config.toml
n_layer = 18
d_mlp = 1216
norm_place = "pre"
positions = "rope"
parallel_block = false
decay_fraction = 0.564
decay_shape = "linear"
batch_tokens = [131072, 262144, 524288]
MLP neurons of a small language model. Each row is named by its layer, matrix (gate and up: input weights) and neuron, and shows model dimensions 64-191. Each number is 128 + 32 x the weight over its row's rms, rounded and kept within 0 to 255. Numbers have three digits each. A neuron's up and down rows have the sign that makes its largest values positive.
A block is one neuron, or neurons of one layer that tend to fire together. After each block is what it responds to, as a language model described it from the Wikipedia text at the highest values.

L7.gate43:146095175110057135149115083128144112133170168098150138094122113114132157124086062112092124200147163168140157121163121120092067084097172198073114147138150123153051130086152095070145087147167215120116104139132095101117148112098093113069104156139132139134126099143104120127119159166151122143130199101120150143236160145100144108138094138181185148108100147080173142126125088107086086131145
L7.up43:146152162118153151142141139135122118117121111145146100107113159054098063125161147143114129165135141161150153122143144138098114109129141052117150134086099196179169154121102142118162106172175111119123138148097172147103144157104076107149140121166149130174114109163142123138146140094156141077171210097131132108182103163155119093157113060062137133185119056110115088058154108191110181110094
L7.gate51:098117099138082112115120157121161174185101125130160119119149123128089136189093091136133126133104162085116187100127140161092115123154174081175117113127104133137175107158115108145148141198067158190144148062089054174174112140141115083147096135158146122141086108105114091141076091141142174119186114116129138137098183169101173116167139139142113184164159139178166113106139085119153101109125
L7.up51:118189108129108045129149111100169154106093128130089069102132057133115164119117117167107132163125126118174152167126143101101121172146156105155159144178129132190123121123134193134157158137123098093175182077152139084137132118115080116137126069116119159130134143139110129131188100171184109115155102142132128206115133045066054148200188099148092027114112123107132140124112078124162134185194
L7.gate94:058174129164080148090114133152109204118136115146124135124118131152111154148163083120171160093150128094034161144129094176088149195160110092137144125151162129144136059178109125103101143147120152136074127109158108125085160153139172159102118153112141141117143139089070078111155093102178070114119068126148105105200178111166119144103118100142132118136147135099089070128110069079163132131140
L7.up94:119117091159115174077140148083149076102121128184104153174110111190124179042178135087133128099096107156150160150135088115107179117159106132209105130121163144095081093131089190157037165093116110192147161120126155112098077130079121154087135097116118103152135095137087139147129124148132164105132103121058126177086146106116117109130082138132090118140140120162117096116178122111097115110151
L7.gate112:137125172109073150110109148114131156159176142137045101148145093110135096091163109103143148156066107132114142069155183188092125156085139101137109125105091138142158090129146157070139090136160128143082153109155154165135135135079117120103152062149150143152135129174138164168104138123091125111115150131151109203197163102192136111133156135143094131152185111121122153179130096185123159155094
L7.up112:143127142141138179099131086179130166084146124155084132145113095130145099123117111148162150174105071090193121138135143134115178132123134101147093154101118129199107068126142116125152094125112118085121073095134083120207176152151120070181168109152102083175138140109148150137069109081146094117117147160191149108208155077074076122113061181121077128164159164084159120104145067086132103171114
L7.gate328:148187125122151064162132124090126136143166103140150108164129141112161137101097082125145099110079177120095153114104120168146103108148167155087090136123057140118101134129147137139147150052168067135113149179099124100131155131119127136164165172135099157160169123119077147141159043143125074130105131071140123100112155083107094105116173132149169152123084090066071046082117156121103092139163
L7.up328:115066154102173163109073199144135138099122179138143057182106063157101096160076094114058173141127158128125165157153153144113177150168147154109123140156084099163048138115104122095118134125080149137149069103130141110114159106092087122149108117109042123112128087041118082129118138130158106176115158142134174140134153150126095125164135040114107183108165124150101103177181112164120161140122
L7.gate536:073115136130093092129160196159149163165155129151179143204102154153093165079080163122134132132110087130111167122125154155170103074186173139122056107064149120133103067106193174122218128134121062122060079085115171137118127128135156107156110134133184139090158118144118129136141137127092157123088126162183081134159164141143113114116155148151159181147105100088061095171102109165127101154123
L7.up536:123106091165145108103162170166114100076150126118113085135142079176119092120080133120165111117122152086142082113093141158133133157132091126114109101034160071131110031110177175097120113154118119148088109143101124139152111139113142075095128063104119142146136091113053103135122168086125145106180151115164148130177147158157156125063159112112159191089109116120105151158132131138174118167129
L7.gate633:097131113103144146184132104081128175166117113132082162133122142128189143067124146112172112119072096100141169176122119165125196098128167124175122123128166137095099213150151135132153125129202202155125110097126125154149146140154143069119131087140066165114116145171130152163115114166082133163181097094115152101172081108115199139128106116112131115135159186131162142106125129088187105138120
L7.up633:110142074144131126106118132104176174072128124217120102118146125172123141122086151135118182166133197128142096113135157140090116182133157116113118149152038130188142085120181085117140101160138103073095104071165130135119111125158127120091110104134150096096166112134111151117151122132106079095151116070098078163156106132168157113148147100166118137119144130112173069050104115143114123120173
L7.gate785:091136166146094163134057127122123166155117135110109125148134110118105167131093085136107110141088125118106169116211124119135120149139127114163109128097145166171134117099180092086191122133175109108165065139079139128118085158136114076089074081130120201081142137144091101100142065100094086125181163086083149129140184100115094095120133116193149129155103073063161112144157165096115123160128
L7.up785:148136102088160139167189098160077180051111154109177129094134151149148137076095116139132127130148135065131104120152132172143150120081129124154098104116130120131122060081140153103101143152103111167087105144157194136166171083138091099143126133116108072085097068160091115098128073104127088166128143082170138159194122124132133123159102075199155109131136111112131138172127125156110132114131
L7.gate971:163114133115133157183129201084168095183116109095099157155124178117152135077071150074114160128131143078123123151104164157123143124069157191127109169087154089076113155104112167091086152080145157118120153149075116147127148151125163102158128048133184103045124135131110170159141094113099109103117206084183128147127073124132122095122101185113074123168133107118143123108138129117113149159143
L7.up971:115171047110137133178051152166123154082134116162120120157144166102092157126090116097135116121146090093117136116154083147098107118107123186177135164065124143102140101114093108143139109115026134137107065136106128124132111169170163070131132042115137131112138156094040122093151152183137103138149123154139156157137124086105165101128129128202087129098139105201141143114184106132101136105115
L7.gate992:135076117169163187099097128121183094173146114107139143112162131109128195149154171141093122149116107128088145115097124137108125161098204152146133151097096149161080157140200209087110152132098179111160117153111173157063110143115167191223149128096159156171042129122088116139126132146122099131105143155162129120090139077180192059069115108136122125154157112086154157106134096160103127133088
L7.up992:101133125133079080158134101119173127142115100183060116108155124110114071132122108104123163145158153111167205094122107126059137150197140121156117156070119079170142147107100141129106082124190131104142115097089108104137102098117077144160124091099153121098102126141086169118157132141134217135103137150117060128153084152143111111114191131117164100142165108174151141131135131045128115146110
L7.gate1032:152129126113137120110162101117135072179091165167110099161078101107148118177127110142183089161079120112166083136229152111115169175103109118148128139150153134140140142085132060169174150096129164099138142121107106132153093122164158093134118096135120111141141085125103152166174091207072079154124095101145138080119137164187125068088116162099117149187188162094181093127165099196178189096120
L7.up1032:154103155017164139104119154067142165100128095137147160109114156092108051108144161106127094200135143097139129124111144167091111084088140119136126135109145091103138147135172124108059133113087147166167181129070140137133120159117127160149110089085147058141147082128094175125139158119104224177116161108166159075171216118135174154068125104103098115178115151141117154095087135154119151136121
L7.gate1131:148125091169171082174135171183158071171067130129067156143201052136143144110143093129169082158111123102217099103127102133136126125101150159118094137141138166124116084067189127122175070162146114143106165068082078130132142126180139163174143106122045166113155117121136088150129111094146144122124136055093179107129159102142113162134147111151127146189125109134095126112151146074183122130090
L7.up1131:136092043152145150148055153145205204109150124118029098090078084108129119192173124153103152103131160133143055166113121121132085172136125196168153122137163159122110131127104106098112132082161084111163130142108207178135176123102069120123125100143144136098129108112193132116141165119159158112160102131161117189091151157059085123079141069112108130110182109134129100142140100116126136117125
L7.gate1136:171164158138105155162155095151131164158103111123113126079126099053191159080124134161150135172098175126099129151142112187108155094068141164139143153086192171137169102101120119105123168116115142084136167110111169151089132097135147108179154128173100132112098084146164141148117154108173100099195110069101073097136163159163109122115179112150127150096129133133124081084126194132130078172204
L7.up1136:142172143180081123145148047122133116107205117083091108133173059067139151143140086161158069103134130120143169121095182139146082084139116129085139170164184112121121137131139121152136129088091138105173136172122175094117059167133149151102149095152106182141103150146120134113141133139129172121098133118119151134115157117173123100079147145128141164099098128087090143099139053105134109183127
L7.gate1138:120060159126114116173160097170172123179116145164163158140135169110139128081055122164101149178105118140207185110143126129135171144136125149185126176163138146102103198105098136103180098089151099137133138139090137133075142084127088173092181103110055161105143105120136131141153151115103129144180092030129130117153186136153126114143170130159055142163167094150123135165233111112128132174138
L7.up1138:102105130095135092126142122092093121104092106187171121124119115204059147071115104069151125098129133157169171082061094159119136173135138109109156152053132138154083113113169136088111012116073140107125139133102106120100153112091065123169127077102087129086051119105100111115117110110159176154182109111173158123147180112129136112093094111125149096124174146172173109115132063138128146169124
L7.gate1194:164069083149161158128141046117149105096090122149067100086090086167120088086137130068118161161102136148103132175170109103159097137086168086176200128134089120179166138064184117155101092097177114111105141103199123130179121130176110128134109155107159173154104078138124119155179086121115133110124187124134114114183159119187114100090125156164104142120049123154109124090151091186147148181072
L7.up1194:165111180142148166109099121101114188161114094195105086107100178112144158092129098067150101078120162118084085117090121101116080072127129132141116103117181133111136149161151170182151096156061133165087046162156115169123102164088157116121121078118117107110151140177108109116101132090124106117110181122129108079155186072135118126148145103147098078153130088104158104153101107149192102167096
L7.gate1206:143132124092149078152171107115118109168116186140186155139124105125147032181133124152158107106110148097134114138182146096074086149157142126157093162092144136105096072177027150112145125094188142140066107102117137099139182207137176160066123133084117120143122164171069159181150146139125122144146131034113112149113136116141162124140155069077123144133150107198126125194119152089123178120155
L7.up1206:125099116141149149169105074150121127110088129083128123132005128103149153094139149159095140150135188060134084122134157126154132134083123121083121128118124144100124046147091176080132138108152132084080142189161035104117108129137137145124122166113060088122142205132110079148114079114067189162148158185145127138131156083116157110149115102143147187166104106148083111123145142100113155114158
Article before category description

L15.gate964:140135169087099157129135192087177064162180179165165101105156126127176124110081125154160099181077142050137154107151128102136070102152077140104181136152145114111116099071073139118146137135096148123164092128040170116190115157138166149071095082130108183077119163110082121129206112153124077125122136126161127080122063149098114074161201135121133142133151119146160135193106086165140116108097
L15.up964:114189126075108137112145126136098123120139135127147081142115099110150169101140100138147122135119114118084098146187100169063116099165168129154117132128123114144097055123098120129164126095085120161116101116149140099086056144104033138123107156115091125141102059153085100116115150158109158154128151102121097120094127135133119096180122189049084089156126068140081096172140109135142068144100
Article "a" after verbs

L7.gate3:120174148210195086137125199099094165178126115105147122089127131111201061107091133139101160145123151120189123135188114137098123153100213151098107108191104137131110107114140085147103159127101104120104085159081107151143089138105155078070144145066134155115173127121137158181169102218103089126099125136067147093108202173125141106108190113131103135132120115143188109136145195174089115156058
L7.up3:169105128140137145159102129147103156132127072179138122115079146105148125072175088101086166107147099086155120104117128114086145103103120061112070157080185123167124056120157065140113147109132114139143132140099084187162103093079179228135143119138148139139132148086140123136160127098113107116135128103109080114106109083120144135134168112141116164113115172096078164088082098079035164138123
L7.gate92:097134138159071122136094049127142122140168111168072111142126116145138124175115111115096157079114096090096111113096132124077146037162124102238123128142145154141098108127132182109151207115108103106117160170157086125113165108130172184132141149154167110157105163127140096122182083149181120122109114056136083084094162194119136113120116139148133092102162159176120110112140134102103097102119
L7.up92:185135161120083132142116126132093142180149116159212154103084096105124087121123143153139178105133057107134088150173109048124097150134048133152142175091064156092114105085099177089142107086126196160139190142115160147120100102085121120130085101140119161136118097138154098111135213140146112135222081148149087092160137101158089125193100049178116159102098104112114081086065124116069135139108
L7.gate122:166170123166117136152125111131148076133131114082110143093148134145144102155123102130143132152107146121111150075083116118069112032136151152090116132061183111153120138093112081149139074104087101169110111174139157131119112126159197136143114076130074129148078113147107146139158226124132161160095065159124108147112133127083153108187127163158089145139185150144129142142141144170096089132166
L7.up122:120120162123067128133102126151147107106121129122135170146131107177141123180109155114149140148119101097093152103054106073096144108087186081175090109120117140132131139080118119131215123149113153185179123094147142165187185122150129108134177144074152138096100092095151170135161107139142091156158151140145112124210142154144126131127096091112052073122100107162197133164152165054128116113119
L7.gate140:102124138104178132115122157140165132130134088088154101103185123124221151138112155151115125145075117124106132132144123135080155073046179118104168096124136116135104117119146155175098144124086117125168154123111122142154102081040141121085142173120096100161121132127105121172066124097136146155169131099156120089144122202154071156113090169132098126084155132121069072126144085045134158117108
L7.up140:109177177139127174133101170143124125164063115121075104099139079154171058111110164113178200195141083087119137079091153171131079092082111094120126110096109112142134046174145127169101124104130094140145151138083140141150096119107153086130101153152058131140073119153143170148130127143118110138139115126133140129109102145147110096064094134073098153092145075124102085130078124140111095111160
L7.gate252:109167150113170088113146193170144090165103105110122087161176073133117122086189137110150171063091071091103133170127113164184096153099156131123124080139193180150091165099172197081160137176072172091098166156087132093160138072134153142128105032143134128160124171105167091153101180178126164042131116141153099105202111176114133107188112133145144105155108107121126091158087145135090145091109
L7.up252:145150138085147135100136152069152105071126096135177129118144138141173096163168146061190099067130148119175066112146083129118061101110119069137108120140138085102131129134122142111130138087130111136127174099173104108134163108151146146166161110107108112139105157160089104144143062048145123128083083105133177183121139115105153145082115097174095159136126150151173103098114057116125142069143
L7.gate371:135129131143059172112107170184093183156136123136116131120103089128150099117126130123152135096126120104175097165146181130148163105141146076122076111048165154095095144118082168098166092137144129120166139161126091144119113153191112130158168120058132139109129126149069111140086116133108096072143179138148159095112162145148128171159187103113101067146102155129119119159133135121118192082102
L7.up371:136103148114139150159135168111117145135130162123177138128136094239130073059136160090118187084158071116156092162109122100173133111139092074165096108137083140108126094074145140144118145124099095097071176149156167123152154097110125126089140112071087099163101157143106144118102170072128097083169111083149071137150193231167085158188096107131134090169150144106147107145141109171126147140123
L7.gate714:131138221144167161120071147112133176113088136039155096148115126202144077137104207115169116105110123100168121141167074120171166167152135098108100128082113130096090153096147101160149169125119144156125155095137080147097101108156181135104113114128124113080090151106122166155114136078161123157102122157137134102124080194177143098093131138104088136171101107129105156160149127160136123064141
L7.up714:153173107174091109118099132162123138161179130106101089033083129060163131141137155144095125134125091105147093134145126094128108132126147088151131161112096127148136196128067100126162152128099194084150196125176172152189149124062115130117166061131099115127092131113127112160104155118118167141091145115157129121113124117140111124110160090186076107163086147059056147159137098138117138126081
L7.gate724:115078125105084166148164132174137061114144159099154193106138125108170138104169098156081155086106156124131169165148089135138166163126099132097127113096102150159093137123127155091078150129066131111144104148141113127154215128170128142139105118082124121122088099134198149124118095122080131096129140187103021091089112153077090092157165110124138109136169203157093148159175130109157142144109
L7.up724:097194161123181128087092137094084119067162147149135075143132120157118131119118121042141107173127144156145131141118164160150160153091065185168159135117073117136082163127115112153109131150113090095121121169166128147107115165152082095124175204117150080125102148081105145113134092154194166117161166151186111146120126110147159117095140131101110115176149160124089102085120083105142083125140
L7.gate792:131064161170181133121136155094134130151078097154150117206109129108122101097150107103131153103102119081149127123126099154128125137094142131100087113124121144142110166052095140128135076151170179159109089153125118130129188092161175180142155073128082136146056087090122063142119113129134102113101167112158118049180052167077147109121101079136081157104212088145140134156097180161108089148112
L7.up792:111170095132091102112182125143149079100160079120173177103137088118169114093122109184149123102108086158147224101118112102130149147091167102047151142122142117225151119125063076194132130047140129086086153112105131136115138124105150108085091073084147135146098109126189086140144128153138151151123049186108096159127171106117151109081189095072137137104093151075060183193175160139118161149128
L7.gate794:106139071138097119160096146127203147088156080143141122127131110154129161101073171108129111105125135115126157187082184107115143157098104175149073144149179138149148108097124135067092127106106153140138041098125105120082158109118113138123141125096190163106161117122085142134106134142162098141165161077163098137066177163163140155174101179131146087158072051124057178118173096100142149194066
L7.up794:132169124166103076150067176163103144109120087124120115085077123119120093114176102134150146151134119073099121129091169087169107151138143074117103160095117170177092058129092177103109157101124066149096086099198123126147122169139102152163182096029178176112130105141147132129147101160117153124161105068164163119153135148167142097076099158146155149090109119117157125150162135149092165106182
L7.gate854:111088088146124093158158093116130109151117099131186206115169158132119103068171125059137144157097117148191121043119138116107144159101122208109139094105093062182149100098164137169126127160099136148144103122116185097135101118082123158137116028096115144060116068138057094150199111110144145118106113176163178106096121098111099139108181126202153153157107157126088160090099152143105150124140
L7.up854:138133119108213121188090128098166075112147089144124132118103175127144129146171130124147133218111146142181135115123171114176149128177104096132081153142084074142071146118078128128179149113083139104148072102121131090139139134125146064162093130151157159105086183076150096103179104032147116123168135149136141138085170168104114116149166079163112090141100133097108147137083115134139126134138
L7.gate922:189145169180122063091184110106123083092111075155149118113125159129081130125116097083141105134091138091134144105100143085136142136140105067156094153108123104187139158172106036096123132110136085168112177174120092133078145113142104110143179106084130091153136098124123171138089133172192147124112113131151095113153067122153166084119181149162142126182115138146121165088138165213155108097142
L7.up922:168154174133119201149117198111154122090173104150159137079154143150110136146157114130107127143140162088182156132133127169118170104113104116182128152108093164125123141082081144171152124147121204130150099117124132098106166083149104115089111111144153087133126178196098114130094157128128128145115161068084104112115134132089144122139159172142064076160140135164124139171194178013106098101076
L7.gate1079:114169118134127099137114103127141092087155119091144097181165095080149084118174109156098204140071133130194130096161114126080150193142163098078156180157138070178134152131125116123128139144122143143113135133204174065167187070157139089163191123092095098107128183077097120186097115144126166077160104106175148136149143199161177133094152090148119108195169148146151168154148127159120143122163
L7.up1079:113104124117118138102080136107129137139102112089107105112117080133123151133117079154131104102082107097178141119130146140133145137162215142094138155091097081152089100122150123114089161197081130088218140146115093133192103105221167093137192133213176133146121103145119134126120158127147078087125151119165118111073122216137137121142160126127206095156104088135117174164119117181091158090123
L7.gate1171:069153132093141088131163136098163081196172101132145115148119171180108123153105149150146161136061162097122152123120158212128129125120148185148150138076168149081195165136119110151094148090086175086116091115092139105106168093096097186090133130102148149165090104136116148187118121066202160170168068119088094152120153114128067112130099165134153096129161164106117093140111180113205055162128
L7.up1171:123141116129078147137084166121131136165183089174162093063131114151068126125149140151169116110139097140130161147131124084134130121152149156092102090042113172116148094110129074129128130156151146125143136097115216113123102135131122182177160103130204102172125044170159124137136090157159154151189080130092110130146168174117084094068169102143167174133138131109123156087203081187126135144140
L7.gate1175:164144111115182088161102145119154119149102139143063187086170112141065132123142176151162130147131187091104167106148091097124145083068124129141122107060138087160147112137123144078100179151100127198107130114117156060116123177111130096129095104095127076159070149155155126134133135133183156121130069124103055103170147184130116122141124132133131093141094052138089135127124112115149076112156
L7.up1175:132149126159149159112146136074137129106145096084085139130133134096040149165146089079131159087103111137143158072063166125141125128106086047082142128079172133144123153111117084136110095124047125137113127173172141110180140160155170191158150122082180112151170193128115120109107077133152164107116112092151106135123096098129097112149123068114128113137165168147142174100135186120114106129084
L7.gate1214:094151195145129129115121070138112163123169087117125133112162099169164147098101092100131093093135177171133060084139115126113160087159077136163076157146198138128134146138152138128198135135142126192058135126152129126143111127080108090135081053186144156184120132135112125135175177139178134100108144073062158125194124084155129106148089185130144150194121133122145082150143139170109105133150
L7.up1214:104119102129152160178109135148097130128174143121093123053117106173129145114181126131120115114107068083098198142125086144161100091083127103187128127129150084156118148189110119086118188153112126157140124057131149088139151104131115111126113101141117060140116153047122131135143119166151177119133097123099051150095150124148117118109178137165176104110194168142127163129130136032107131108069
Verb inflection suffixes

L11.gate399:153105147175126151127162116109141172108184150136161068159059118073106088122175059151117152101078134136119179101102123108151185105136129177132154178182197127114084124128167133176092126125111188114148127129159118185111129143215086183124145083094072175132124132138135163159136125137126119139111190095089177131151143108128125116117128067096166084095066143150140094133125090095170166087102
L11.up399:205108203093112173151132134125125114145159184130128075156112113159095141089112156134175100109111154081086165065122131142142115079076089144126125123139109165121129134137168166124109111203171144184134143099144101114093108094141150108114096120102150094129117112154115130099125072129083143149116156112123075114163147153080154136110126136205086147155106122069198137143160131122134081127072
L11.gate496:124138116121118130123122110152133142133069134133090123042105166187175165094130149103166115138129105145059107141172117206170127107175134128160119148186156168169137191180127149210114065133157213094126144141131141162141090136169075149111154167135102098179105130170076141104103066097129143180094172136147060104123112117204107115076148127066152112138163084187104141066120130111127113124098
L11.up496:116118166163153144101132101095167153111095116104155144108154153072129117118119237120131167114113132119096147079132111145127109124177135111139168139094178121120112087167139157091145107096170148122189136172152176073064115131124108133122105146113079126092106086162162143111183152146071121106160094069136078139133118092127121132160146147143108140128077101129197151117075109062153140072158
L11.gate781:189067066106114182135082170116206178132162159088135109129160143203099112100126184090106131093126122155134165112181139176101044101141120138126103092068110140142129105164089218150113094154122156114084165136104128126114122104143161141123113124144102130104129133102128100133099147107142099063094117118183115137105175056090214114094128109126100190165108066127150134121120093147140106182150
L11.up781:136134159094108108137148134062146143182141158152130173109150100084102081122088107084229097156102119102111135096125100180098095091138128159143200151143120145176141112099170143139089115143109152072131108149146161092191076100151111123135139118156104124133160194113122100153151095130130089091140106088120111075165137123128162070073162117146130115159133142125097151152102097166132097170117
L11.gate913:105160128129155126101170125096142091155128132096163119107117120132147122108155150148101085190145180188172120143102153110083130070076108128124156155124161139165111154123150153135134165126139140157113153112028140142096114141173191137125126126134089140120135104117154086104125055139111110186173123050135112159150104127147101131087104123192112116141145115134104130148085160187159081094110
L11.up913:126121102119085100112121162143111130088127136190119141127105114092120146134089120065143165138059107162116149085155045210135090115159137105071151154152099115201080087140090150099123146117070119099147033152150162117119153133109121142137090092156143136112127133080123104118085166124144077119097092098094104084164101125159071142148143101118139213138132121149127157150145078132092083203089
Article-like "a"/"an" tokens

L15.gate812:174165162157100166105152191072094075190178106115121076105082109163113138074121137130112138095100143126143125139080162138089153143112148148095166157137124098120140132080149179091126157080187128070099147139152146141171082078131157176158129142093142158156157103175087086132099053094137104095176136113115137133118112115098169100154137121133064109117142136151118112124132101144186180134141
L15.up812:119143101134147164146196158190163084141127183127047129138117127190141135136170150124132134147151166019109084109104168148122191127145149083121146126112121136157186082101162130148158186148134176109096168113107136091124078165120126101112168098045148091163119075115108145131125099103196107155221119133160055106149152145116115115074142139115122150080139154136137109135081146121130110057176
Verb completion before object